Part of a small language model's weights: 19 layers, a variant of Muon for these matrices.
MLP neurons of a small language model. Each row is named by its layer, matrix (up: input weights) and neuron, and shows model dimensions 272-335. Each number is 50 + 10 x the weight over its row's rms, rounded and kept within 0 to 99.
Before each neuron's rows, "fires in" lists the words (lower case) most often at its 100 highest values on Wikipedia text that the model never trained on.

fires in: "in"
L13.up2045:63 79 55 37 60 37 44 42 42 43 49 61 47 33 53 36 38 64 61 64 45 52 52 66 38 50 70 46 56 51 45 55 49 49 47 54 54 45 50 49 52 32 60 55 61 50 66 59 55 55 48 51 32 33 39 62 64 51 50 63 54 55 33 54

fires in: "more", "de", "most", "too", "very", "dehradun"
L13.up1920:63 46 46 67 64 59 48 68 45 57 41 35 71 44 46 56 45 48 56 55 56 64 53 60 49 35 42 50 51 44 65 49 64 31 43 54 42 42 64 40 50 43 38 67 43 66 53 60 55 63 54 62 66 50 34 38 41 66 47 62 40 54 51 60

fires in: "the", "pdc", "montreal", "wwe", "uttarakhand"
L14.up1122:48 40 48 50 50 45 54 57 48 50 52 39 46 45 50 37 41 48 52 55 42 46 42 33 61 42 57 53 41 39 46 50 62 54 69 64 29 61 42 50 49 50 50 42 36 54 47 28 39 48 54 48 53 39 44 51 43 61 47 48 55 63 62 33

fires in: "s", "her", "my", "his"
L13.up819:46 61 54 48 47 67 53 41 65 52 39 27 58 37 53 49 62 41 57 59 51 61 59 60 28 59 47 42 56 49 42 49 55 66 30 60 54 43 42 44 49 59 42 39 45 73 52 53 29 62 48 66 57 66 55 43 46 38 47 54 30 45 39 52

fires in: "the", "its", "at"
L13.up485:48 55 50 52 69 49 33 51 81 49 60 49 52 55 44 53 62 36 53 49 51 54 49 51 51 43 49 50 44 56 55 53 52 54 58 68 52 31 68 32 51 54 49 47 39 32 35 45 47 56 56 38 58 52 45 45 55 43 41 34 55 58 49 48

fires in: "the", "first", "last"
L13.up1358:52 42 51 50 46 31 64 48 61 44 52 51 54 49 52 47 53 47 69 44 61 53 42 38 46 55 32 45 63 51 60 63 55 40 34 54 25 45 66 42 51 30 43 40 51 54 48 67 57 46 68 44 63 52 55 27 43 31 38 48 27 51 61 56

fires in: "a", "the", "an"
L13.up865:51 55 42 54 45 41 61 56 53 66 30 33 62 56 60 42 62 41 47 43 42 48 40 66 54 33 41 78 17 53 54 61 35 39 53 59 52 52 57 47 65 53 37 67 43 56 49 37 46 67 65 54 55 41 56 58 43 59 56 31 60 70 56 45

fires in: "an", "one"
L14.up356:46 58 59 55 56 41 43 47 73 38 51 34 33 67 54 45 42 59 57 42 45 45 51 72 55 51 48 33 56 37 52 35 26 41 51 35 37 53 62 41 55 52 34 46 55 28 38 47 39 43 33 31 57 42 44 37 56 62 41 49 48 63 69 48

fires in: "was", "is", "be", "were", "being", "and"
L13.up1484:53 50 40 56 56 50 52 57 64 28 48 45 43 39 41 40 49 36 41 44 51 55 47 59 66 79 39 49 38 47 44 45 57 31 57 67 51 54 60 57 69 43 55 30 51 46 53 36 34 55 47 45 52 33 40 48 42 55 64 49 44 64 32 53

fires in: "an"
L14.up1191:56 54 68 65 51 48 35 68 67 55 42 53 43 59 57 47 36 41 66 42 45 49 43 57 47 35 59 37 61 49 37 48 48 69 49 30 53 56 46 64 72 58 60 50 67 48 35 46 42 66 55 40 35 42 48 58 47 68 50 39 55 58 49 67

fires in: "is"
L13.up1076:43 33 52 55 43 33 36 45 61 45 50 54 54 52 64 51 43 54 35 53 29 63 41 65 30 63 43 59 60 46 43 71 59 56 44 44 29 57 59 31 59 42 38 30 52 31 64 56 53 61 51 37 36 54 45 59 27 31 54 61 50 39 63 49

fires in: "its", "s", "it", "they", "high", "lower"
L13.up982:35 53 49 59 57 43 52 51 45 45 63 43 53 58 62 63 54 43 50 49 49 49 53 43 47 38 42 57 53 47 51 27 56 48 41 47 43 48 44 46 44 50 50 59 33 58 49 40 52 49 51 36 62 62 70 35 62 56 41 48 49 33 33 26

fires in: "the", "s", "it", "her", "became"
L13.up1698:52 55 60 53 55 50 53 45 32 50 44 40 64 42 31 50 50 53 42 68 57 51 44 69 72 57 51 58 27 51 42 57 36 64 60 53 43 67 57 45 61 58 46 33 56 70 56 45 47 58 49 57 54 56 58 42 39 46 37 53 42 51 55 66

fires in: "a", "an"
L13.up1709:55 64 30 37 42 14 59 59 54 31 39 62 51 58 34 44 47 55 57 45 53 54 55 58 51 40 47 56 57 31 46 47 36 53 50 57 45 51 42 47 59 38 51 31 51 57 42 37 51 67 52 50 60 43 58 39 41 56 43 35 61 41 80 48

fires in: "the", "of", "its", "began"
L13.up895:56 57 46 50 67 47 67 50 63 57 55 55 37 34 45 51 62 82 54 36 42 35 45 60 63 45 47 54 44 46 56 42 55 42 40 43 40 59 54 40 46 49 54 43 46 43 46 56 49 51 53 51 62 60 51 48 54 53 58 33 38 43 29 49

fires in: "suzuki", "in", "his", "into", "to", "of"
L13.up959:73 45 56 63 49 53 54 32 41 34 53 56 50 45 61 49 16 50 40 50 60 62 57 66 39 54 44 54 36 36 45 44 54 47 49 28 47 44 51 53 42 44 42 38 39 29 43 60 67 36 50 48 52 63 54 34 31 39 50 32 40 58 54 43

fires in: "his", "her", "the", "s"
L14.up828:65 41 48 54 27 44 58 51 53 69 45 68 53 35 54 33 53 40 46 53 52 32 40 44 41 60 55 61 39 47 60 69 45 33 48 54 42 64 51 52 53 49 45 27 48 36 69 70 64 37 40 48 68 60 53 48 36 46 54 49 65 39 36 63

fires in: "the", "a", "an"
L13.up693:38 49 49 47 76 54 45 59 58 43 42 63 50 50 57 61 53 45 75 43 59 52 44 56 45 48 52 49 48 35 43 38 39 34 36 54 60 71 62 36 43 61 60 44 37 55 42 48 32 61 45 40 67 45 38 54 71 63 60 43 43 64 37 44

fires in: "the", "a", "massachusetts", "s"
L13.up1253:31 57 45 39 47 58 47 53 69 62 46 51 62 55 50 55 46 39 43 53 55 45 43 53 44 50 57 58 51 38 54 51 55 51 53 57 47 41 48 57 40 67 51 34 59 57 47 44 35 56 60 36 44 54 46 23 51 57 48 49 45 70 52 42

fires in: "the"
L14.up76:37 43 49 47 51 58 39 72 34 45 55 37 48 47 43 45 52 58 51 72 54 68 52 57 41 54 43 38 36 46 45 58 49 44 45 45 34 54 54 51 51 42 59 64 52 75 36 61 59 37 61 49 42 47 57 45 50 43 38 55 53 56 46 57

fires in: "is", "be", "are", "was", "remained"
L13.up1556:56 56 35 55 52 56 50 36 73 51 55 53 56 51 50 48 75 49 39 60 37 35 35 66 44 48 41 57 46 66 34 47 50 40 40 40 64 46 58 35 67 44 53 36 49 62 52 32 40 57 55 48 42 55 53 58 57 40 70 48 57 55 35 61

fires in: "the", "a", "and", "an"
L13.up1602:44 52 51 43 66 63 49 46 36 41 27 43 49 68 37 56 57 50 45 59 32 53 42 59 48 32 51 47 56 40 41 50 27 55 54 61 47 50 60 56 53 45 31 40 60 43 62 50 47 44 52 33 36 55 48 43 42 62 37 59 58 46 57 62

fires in: "the", "following"
L13.up1600:54 48 59 50 47 48 51 57 46 56 37 42 46 61 53 52 34 64 58 47 47 55 66 68 45 40 40 62 70 64 31 58 73 60 42 62 49 64 54 42 47 31 52 68 47 56 53 40 61 50 69 53 69 40 65 62 63 56 44 32 41 49 55 49

fires in: "is", "s", "the", "has", "are", "had"
L14.up2015:64 61 51 43 60 64 40 51 30 50 50 36 43 44 68 48 38 57 54 55 48 62 45 56 38 59 56 54 41 37 39 46 56 42 66 41 55 56 37 59 56 38 48 55 46 46 41 38 41 60 80 49 56 65 41 57 59 54 59 45 64 51 52 61

fires in: "his", "s", "her", "a", "estranged"
L13.up1715:40 40 45 44 56 54 60 46 42 64 36 52 49 57 64 56 64 61 42 56 69 44 51 53 58 64 33 55 56 54 36 43 49 51 43 55 41 50 51 40 41 36 49 27 57 58 65 59 44 44 58 34 50 58 39 45 57 35 45 47 55 60 40 39

fires in: "be", "been", "were", "being", "are", "was"
L13.up73:54 47 21 67 52 40 51 34 56 39 55 60 41 55 46 59 39 62 38 41 40 43 56 67 52 63 53 60 45 52 46 54 56 55 50 46 58 54 49 47 61 39 43 38 45 48 41 31 46 66 57 47 58 46 37 55 45 42 52 52 43 45 47 59

fires in: "the", "a", "with", "this", "s"
L13.up997:44 59 60 55 40 57 51 34 58 41 56 72 59 55 58 57 47 57 71 38 39 50 46 58 58 34 62 49 33 39 54 49 48 38 41 52 55 33 57 41 49 63 61 51 51 40 54 43 47 59 63 37 54 43 56 34 46 54 43 53 43 54 31 29

fires in: "is", "was"
L14.up175:46 28 58 44 58 55 51 53 59 53 42 57 61 23 35 48 32 39 57 58 35 65 61 60 39 36 29 60 48 47 45 33 74 54 40 62 63 41 52 49 52 63 52 22 43 40 43 72 50 50 60 44 50 52 40 58 51 47 48 72 35 55 52 56

fires in: "s", "had", "his", "a", "japanese"
L14.up860:53 29 62 40 73 44 41 34 44 58 58 47 48 51 64 49 62 60 45 35 41 36 44 55 28 61 53 43 35 57 73 48 40 31 45 47 38 47 45 67 57 47 46 58 50 44 42 49 30 52 52 44 54 57 46 48 45 61 52 57 68 44 49 50

fires in: "the", "from", "his", "both", "their"
L13.up402:37 48 42 44 56 61 40 61 39 39 54 53 54 62 59 48 47 33 33 37 59 45 46 29 53 42 42 36 33 52 33 50 60 43 60 56 51 39 59 26 56 50 40 49 41 31 64 56 50 36 43 32 45 57 58 41 43 37 60 57 44 51 59 49

fires in: "and", "who", "to", "which", "also"
L14.up140:64 51 46 65 51 65 29 61 56 65 51 57 59 54 50 54 61 51 45 45 45 38 44 61 75 43 43 68 24 45 47 30 46 56 36 43 53 49 49 45 55 59 58 59 54 39 51 49 43 54 47 60 37 29 31 37 41 54 30 55 34 51 53 62

fires in: "s", "his"
L13.up648:52 38 41 54 57 46 54 44 56 64 53 50 29 52 60 61 60 50 56 48 41 65 47 39 54 57 51 48 39 60 51 63 36 47 50 60 36 59 55 45 46 46 66 54 54 40 63 57 42 45 58 49 47 66 42 46 50 40 46 49 52 37 48 61

fires in: "first", "second", "third"
L13.up436:66 54 44 55 52 46 50 59 52 41 63 49 68 48 55 31 59 49 67 45 43 50 63 42 44 65 49 43 57 70 65 63 58 42 62 41 50 37 30 44 42 57 48 38 74 68 25 82 50 34 58 43 61 47 52 48 34 53 37 36 44 30 72 53

fires in: "the", "a", "took"
L13.up1237:51 46 52 47 50 51 51 43 78 40 44 57 59 41 44 45 51 59 79 58 63 44 52 48 50 60 58 71 53 45 48 37 54 54 48 54 36 39 44 46 53 38 51 59 47 54 33 47 50 67 70 22 27 49 42 49 36 49 39 52 58 55 41 45

fires in: "the"
L13.up1430:64 51 45 39 53 63 45 54 52 43 61 65 43 42 54 42 64 39 35 36 55 54 44 46 46 82 39 45 40 63 53 50 61 51 59 53 47 45 72 45 45 48 60 59 37 50 42 53 56 65 63 47 53 70 43 47 70 53 46 35 28 38 34 48

fires in: "is", "was", "first", "s", "third", "were"
L14.up2045:45 67 59 48 47 58 65 28 63 56 45 60 55 71 57 42 55 49 57 42 52 49 36 70 49 51 42 57 63 53 29 45 59 46 56 31 30 58 34 44 47 40 46 61 43 54 48 66 49 48 76 47 32 41 51 68 44 45 35 39 60 44 59 48

fires in: "derris", "or", "and", "most", "more", "to"
L13.up1618:55 44 57 42 42 45 46 58 39 38 62 34 44 40 45 61 43 62 38 54 69 25 46 37 53 76 58 42 32 66 53 52 52 41 45 58 62 53 57 50 48 50 47 41 61 41 49 46 49 50 74 37 48 59 56 58 59 57 77 67 69 53 50 49

fires in: "that", "which", "and", "when", "where"
L13.up146:57 45 61 53 39 57 52 63 61 55 43 57 62 61 39 55 39 21 53 45 53 48 35 51 50 35 38 47 60 36 40 63 60 65 57 36 40 47 48 50 52 49 58 54 41 61 50 46 34 70 48 35 42 42 49 43 43 52 43 59 29 65 59 40

fires in: "was", "were", "is", "been", "be"
L14.up754:45 36 40 53 48 31 32 43 72 42 52 47 38 35 22 45 48 44 49 48 44 47 53 45 47 76 35 54 53 61 45 62 47 25 37 43 57 52 61 47 43 37 55 49 33 53 63 45 47 47 36 50 48 59 48 36 65 63 57 38 49 53 47 56

fires in: "no", "not", "t", "first", "never", "last"
L13.up1676:50 54 41 55 52 59 23 67 64 58 51 60 49 57 46 69 64 72 52 48 57 58 50 49 48 60 73 65 56 58 69 44 42 49 57 46 57 59 43 44 58 58 45 46 62 44 36 63 47 60 60 44 58 58 54 47 55 50 63 56 46 56 44 48

fires in: "to", "can", "and", "will", "not", "could"
L14.up409:43 41 44 48 42 54 33 55 53 52 32 60 32 56 50 52 57 53 45 46 51 57 51 38 40 47 40 42 40 63 58 41 47 58 47 62 58 55 43 53 46 42 42 41 38 58 57 40 47 54 50 47 55 46 46 50 46 44 30 57 46 47 58 55

fires in: "the", "a"
L14.up402:47 31 47 60 49 43 56 39 54 49 51 43 47 44 54 56 53 31 55 42 37 40 61 33 48 44 52 50 47 44 43 43 53 59 69 72 50 51 36 40 44 61 43 53 43 37 53 48 40 33 58 36 48 53 40 20 43 53 65 37 58 59 42 28

fires in: "a", "an", "aura"
L13.up845:47 55 42 51 53 52 34 54 45 46 38 52 56 69 45 67 55 70 37 46 38 48 44 39 48 45 65 37 39 52 57 37 66 34 44 56 54 67 48 68 63 64 32 45 51 50 40 53 69 44 63 47 51 63 36 31 45 74 53 40 43 53 64 52

fires in: "and", "the", "sauron"
L13.up1869:53 51 42 68 47 56 36 49 38 47 47 49 47 51 50 57 57 72 35 67 39 56 50 51 42 39 43 37 56 55 64 38 49 25 43 44 59 60 45 61 57 51 46 50 66 64 41 35 62 52 43 60 40 62 41 51 42 45 30 44 63 58 58 61

fires in: "the"
L13.up245:47 47 44 66 27 39 48 56 71 59 50 49 53 53 57 57 54 44 57 53 54 50 51 59 41 58 64 66 42 28 48 49 48 51 25 68 50 37 62 36 41 52 41 38 59 34 57 38 58 54 64 43 46 37 67 47 30 51 56 25 58 46 32 53

fires in: "a", "two", "an", "four", "some", "portrait"
L13.up208:44 46 60 51 62 65 48 74 34 49 23 49 62 65 56 45 60 51 53 61 44 57 48 58 36 44 48 47 46 40 48 56 41 54 60 51 63 50 65 55 51 60 51 45 54 37 37 40 63 60 64 43 37 48 51 38 34 47 41 64 58 59 50 42

fires in: "the", "to", "a"
L14.up619:60 52 41 40 55 63 46 49 75 55 28 56 66 55 64 25 47 46 55 50 60 46 36 54 54 52 62 64 45 55 51 67 51 56 50 64 51 55 65 49 39 61 58 52 56 49 41 51 48 40 54 32 41 46 46 47 47 49 52 61 41 45 48 55

fires in: "to", "and", "the", "mi", "at"
L14.up650:55 54 35 52 50 51 55 62 68 48 57 54 70 35 58 32 39 47 37 44 39 28 32 61 47 47 47 38 50 55 64 58 55 59 50 48 39 51 61 53 51 56 67 32 68 34 59 41 39 58 58 53 60 58 55 51 48 36 42 55 62 42 74 55

fires in: "on", "in", "won", "connell", "legislature"
L14.up1168:45 68 46 55 47 49 56 51 32 44 41 50 52 42 49 46 38 61 50 51 54 60 68 33 43 53 49 34 33 46 62 59 64 32 56 73 50 39 62 58 61 43 60 32 54 54 54 41 40 50 62 62 42 60 39 51 43 80 52 61 54 53 56 54

fires in: "as", "in", "of", "on", "to"
L14.up813:55 46 45 53 48 46 58 51 27 53 35 52 60 38 64 43 40 59 38 41 58 32 52 53 37 47 34 41 54 32 54 54 37 38 50 34 64 43 36 47 47 57 62 41 48 55 55 48 56 48 60 28 56 40 45 63 40 51 59 36 42 45 35 40

fires in: "of", "for", "more", "in", "other"
L13.up388:67 42 57 48 31 50 33 50 62 60 30 53 44 53 42 46 38 52 57 56 37 56 46 59 53 62 41 52 54 34 60 63 51 52 51 32 42 61 62 32 60 29 52 52 65 46 48 53 48 60 67 43 49 55 52 55 65 74 48 38 64 39 39 49

fires in: "the", "a", "just", "lower"
L13.up1420:43 23 52 51 50 45 66 55 68 44 39 57 56 60 38 37 39 51 55 38 45 43 45 52 51 32 33 72 68 35 57 62 36 54 62 49 40 54 88 70 39 39 50 52 43 57 54 52 54 39 73 59 54 56 47 39 62 48 32 39 48 37 52 55

fires in: "of"
L14.up1692:74 39 60 48 48 34 47 62 62 65 38 48 47 44 50 56 50 53 34 57 41 30 60 37 48 71 57 63 71 44 58 40 56 49 53 28 34 54 55 47 63 40 68 58 60 53 35 71 38 47 49 56 58 44 30 67 37 66 68 39 68 48 56 74

fires in: "most", "more", "less", "the"
L14.up1090:54 40 33 76 52 58 75 62 58 52 60 46 39 61 40 63 43 56 54 62 52 50 50 51 68 36 53 65 40 70 60 69 53 46 55 45 32 55 55 38 62 51 45 64 38 53 74 55 45 57 41 44 59 37 57 33 78 52 60 58 40 50 56 36

fires in: "by", "to", "that", "which"
L13.up1359:42 63 61 48 30 44 42 60 58 46 31 47 45 50 66 38 30 46 58 46 54 49 64 50 60 48 72 49 62 46 66 68 41 55 52 64 33 43 48 32 56 51 51 59 49 52 39 46 64 47 51 43 50 56 59 47 47 60 53 53 51 45 54 38

fires in: "the"
L13.up1170:51 76 50 46 57 30 45 43 62 54 44 43 46 52 54 57 60 51 50 45 45 50 38 74 40 42 41 54 56 32 60 54 65 50 44 67 65 61 42 48 58 66 34 46 59 38 69 59 57 50 36 53 63 61 41 54 37 35 43 39 53 43 41 65

fires in: "a", "become", "is"
L14.up1664:30 52 46 44 43 44 37 56 55 51 36 49 69 54 39 43 44 52 56 58 58 68 57 76 57 54 41 59 55 77 58 59 49 31 27 54 44 51 57 37 54 47 54 59 69 56 49 45 52 68 59 53 57 24 41 48 46 48 47 52 56 58 45 60

fires in: "the", "fort"
L14.up566:37 55 50 40 47 39 53 41 58 58 50 53 50 58 61 55 59 54 67 56 54 50 42 51 55 49 37 53 46 45 42 63 46 40 41 64 68 60 44 55 44 59 44 49 33 50 50 41 52 56 47 39 36 63 33 50 54 50 49 47 51 53 36 38

fires in: "the", "one", "second"
L13.up804:40 50 53 50 40 56 66 37 59 50 57 45 58 53 60 50 59 44 40 47 39 51 59 47 45 57 57 56 42 58 37 50 51 63 45 37 48 59 38 44 53 60 52 67 57 56 71 45 36 41 49 33 43 61 52 44 54 51 38 63 49 51 49 55

fires in: "was", "were", "is", "been", "be"
L14.up1362:48 48 38 59 45 58 57 48 54 64 55 52 28 62 39 48 36 43 45 44 44 49 53 53 43 46 32 53 51 58 49 61 59 45 53 49 46 64 52 51 61 34 36 47 37 68 28 37 55 22 58 58 35 49 71 54 39 51 62 50 64 44 42 55

fires in: "the", "in"
L13.up1773:54 61 48 62 36 40 41 44 50 53 56 49 47 57 63 50 42 62 48 44 56 46 50 45 50 54 45 50 43 51 49 49 52 52 42 49 48 38 39 43 37 43 37 76 64 62 46 66 56 53 38 37 41 50 70 38 48 77 47 45 56 53 64 42

fires in: "in"
L13.up943:79 54 64 53 45 42 30 42 58 48 50 50 56 43 63 40 52 52 68 60 46 47 52 50 50 51 57 44 64 32 45 49 54 39 48 35 36 53 49 33 41 46 67 52 47 60 53 68 47 47 48 53 47 46 48 59 50 45 62 65 40 60 42 58

fires in: "the", "s"
L13.up544:41 56 47 45 57 60 50 52 47 60 62 34 71 55 60 56 49 42 47 61 45 48 41 48 21 33 62 49 51 57 46 56 53 39 45 39 45 47 50 44 50 36 42 64 66 52 20 49 44 52 66 44 42 62 43 37 46 41 52 43 45 55 32 51

fires in: "the"
L14.up386:34 56 54 49 36 56 61 38 21 42 48 46 58 53 47 53 46 49 65 54 64 55 55 41 36 47 66 53 49 47 40 61 35 52 56 50 44 43 44 51 64 54 68 52 48 53 55 41 52 44 34 43 41 55 46 32 55 63 49 54 71 40 58 67

fires in: "at", "of", "in", "for", "museums"
L13.up292:56 54 43 54 64 57 58 50 55 56 69 46 63 53 38 51 36 53 55 48 34 57 57 56 39 58 53 56 49 44 51 51 63 44 69 45 56 49 31 76 46 62 60 27 44 39 49 63 64 56 58 67 47 31 67 63 51 67 69 56 48 39 57 58

fires in: "is", "was", "be", "are"
L14.up212:57 62 63 39 41 56 46 39 54 56 56 40 45 38 48 46 44 50 33 57 54 41 55 58 50 54 54 53 36 34 48 50 49 54 51 40 74 52 43 63 42 39 50 42 60 43 68 43 39 50 69 49 48 45 46 65 25 44 56 54 48 60 58 57

fires in: "of", "to", "and", "from"
L13.up1064:44 47 69 67 53 53 75 40 48 53 48 60 64 55 51 42 43 64 47 48 43 59 30 62 50 45 44 65 41 43 41 50 50 61 62 44 53 61 45 45 53 66 42 43 48 67 66 35 57 52 55 51 54 53 43 59 41 58 52 60 37 45 68 46

fires in: "an"
L13.up748:62 54 74 48 34 47 53 73 49 50 52 39 61 40 56 40 62 30 42 41 60 46 67 58 40 51 72 33 47 62 61 53 57 28 39 51 45 64 35 45 45 74 43 40 56 43 41 58 55 45 45 51 44 55 66 41 46 58 45 31 32 39 50 44

fires in: "to", "daugava", "help"
L13.up1766:62 61 47 48 46 38 64 60 47 58 44 24 60 51 51 57 70 38 56 48 48 50 48 46 44 58 46 48 35 59 61 56 48 57 39 52 31 48 50 56 47 66 58 50 55 40 49 53 66 44 47 53 55 46 45 41 57 51 37 51 42 44 59 42

fires in: "and"
L13.up934:43 57 63 59 56 60 40 72 56 55 55 55 51 69 42 51 54 53 47 51 55 34 37 65 58 46 41 43 55 38 52 52 64 40 66 60 66 61 53 47 49 62 51 63 62 42 39 37 42 55 49 36 38 39 56 48 43 54 49 41 52 47 41 52

fires in: "an", "costume"
L13.up707:63 33 61 33 56 41 27 52 51 61 46 34 55 67 52 45 59 42 43 63 43 37 60 57 57 48 52 42 49 63 45 47 51 38 50 49 46 45 41 62 59 71 63 45 37 32 39 38 41 58 52 57 46 65 43 64 56 54 40 25 72 60 51 50

fires in: "in"
L14.up1234:61 51 51 43 53 39 47 58 61 52 40 72 56 43 48 44 39 41 31 52 33 38 65 53 53 47 58 39 51 48 42 44 66 45 54 60 31 29 49 44 50 47 36 60 46 60 39 69 49 55 32 52 35 48 38 50 56 51 45 60 37 43 59 50

fires in: "in"
L14.up1757:75 61 59 40 61 32 37 34 49 53 36 62 42 40 44 45 44 56 57 72 43 56 53 48 48 43 72 56 50 43 36 71 41 58 55 43 46 41 43 50 62 53 48 58 49 63 62 67 45 51 66 53 38 40 42 59 50 58 43 64 46 68 44 63

fires in: "the", "scioto", "ohio"
L13.up61:33 24 56 55 49 56 36 60 55 59 47 58 37 41 61 53 47 49 64 47 71 36 40 58 59 46 66 60 43 65 48 64 36 36 61 57 50 60 74 37 56 45 40 49 44 42 45 49 43 25 44 60 42 58 41 42 49 39 43 41 38 69 54 43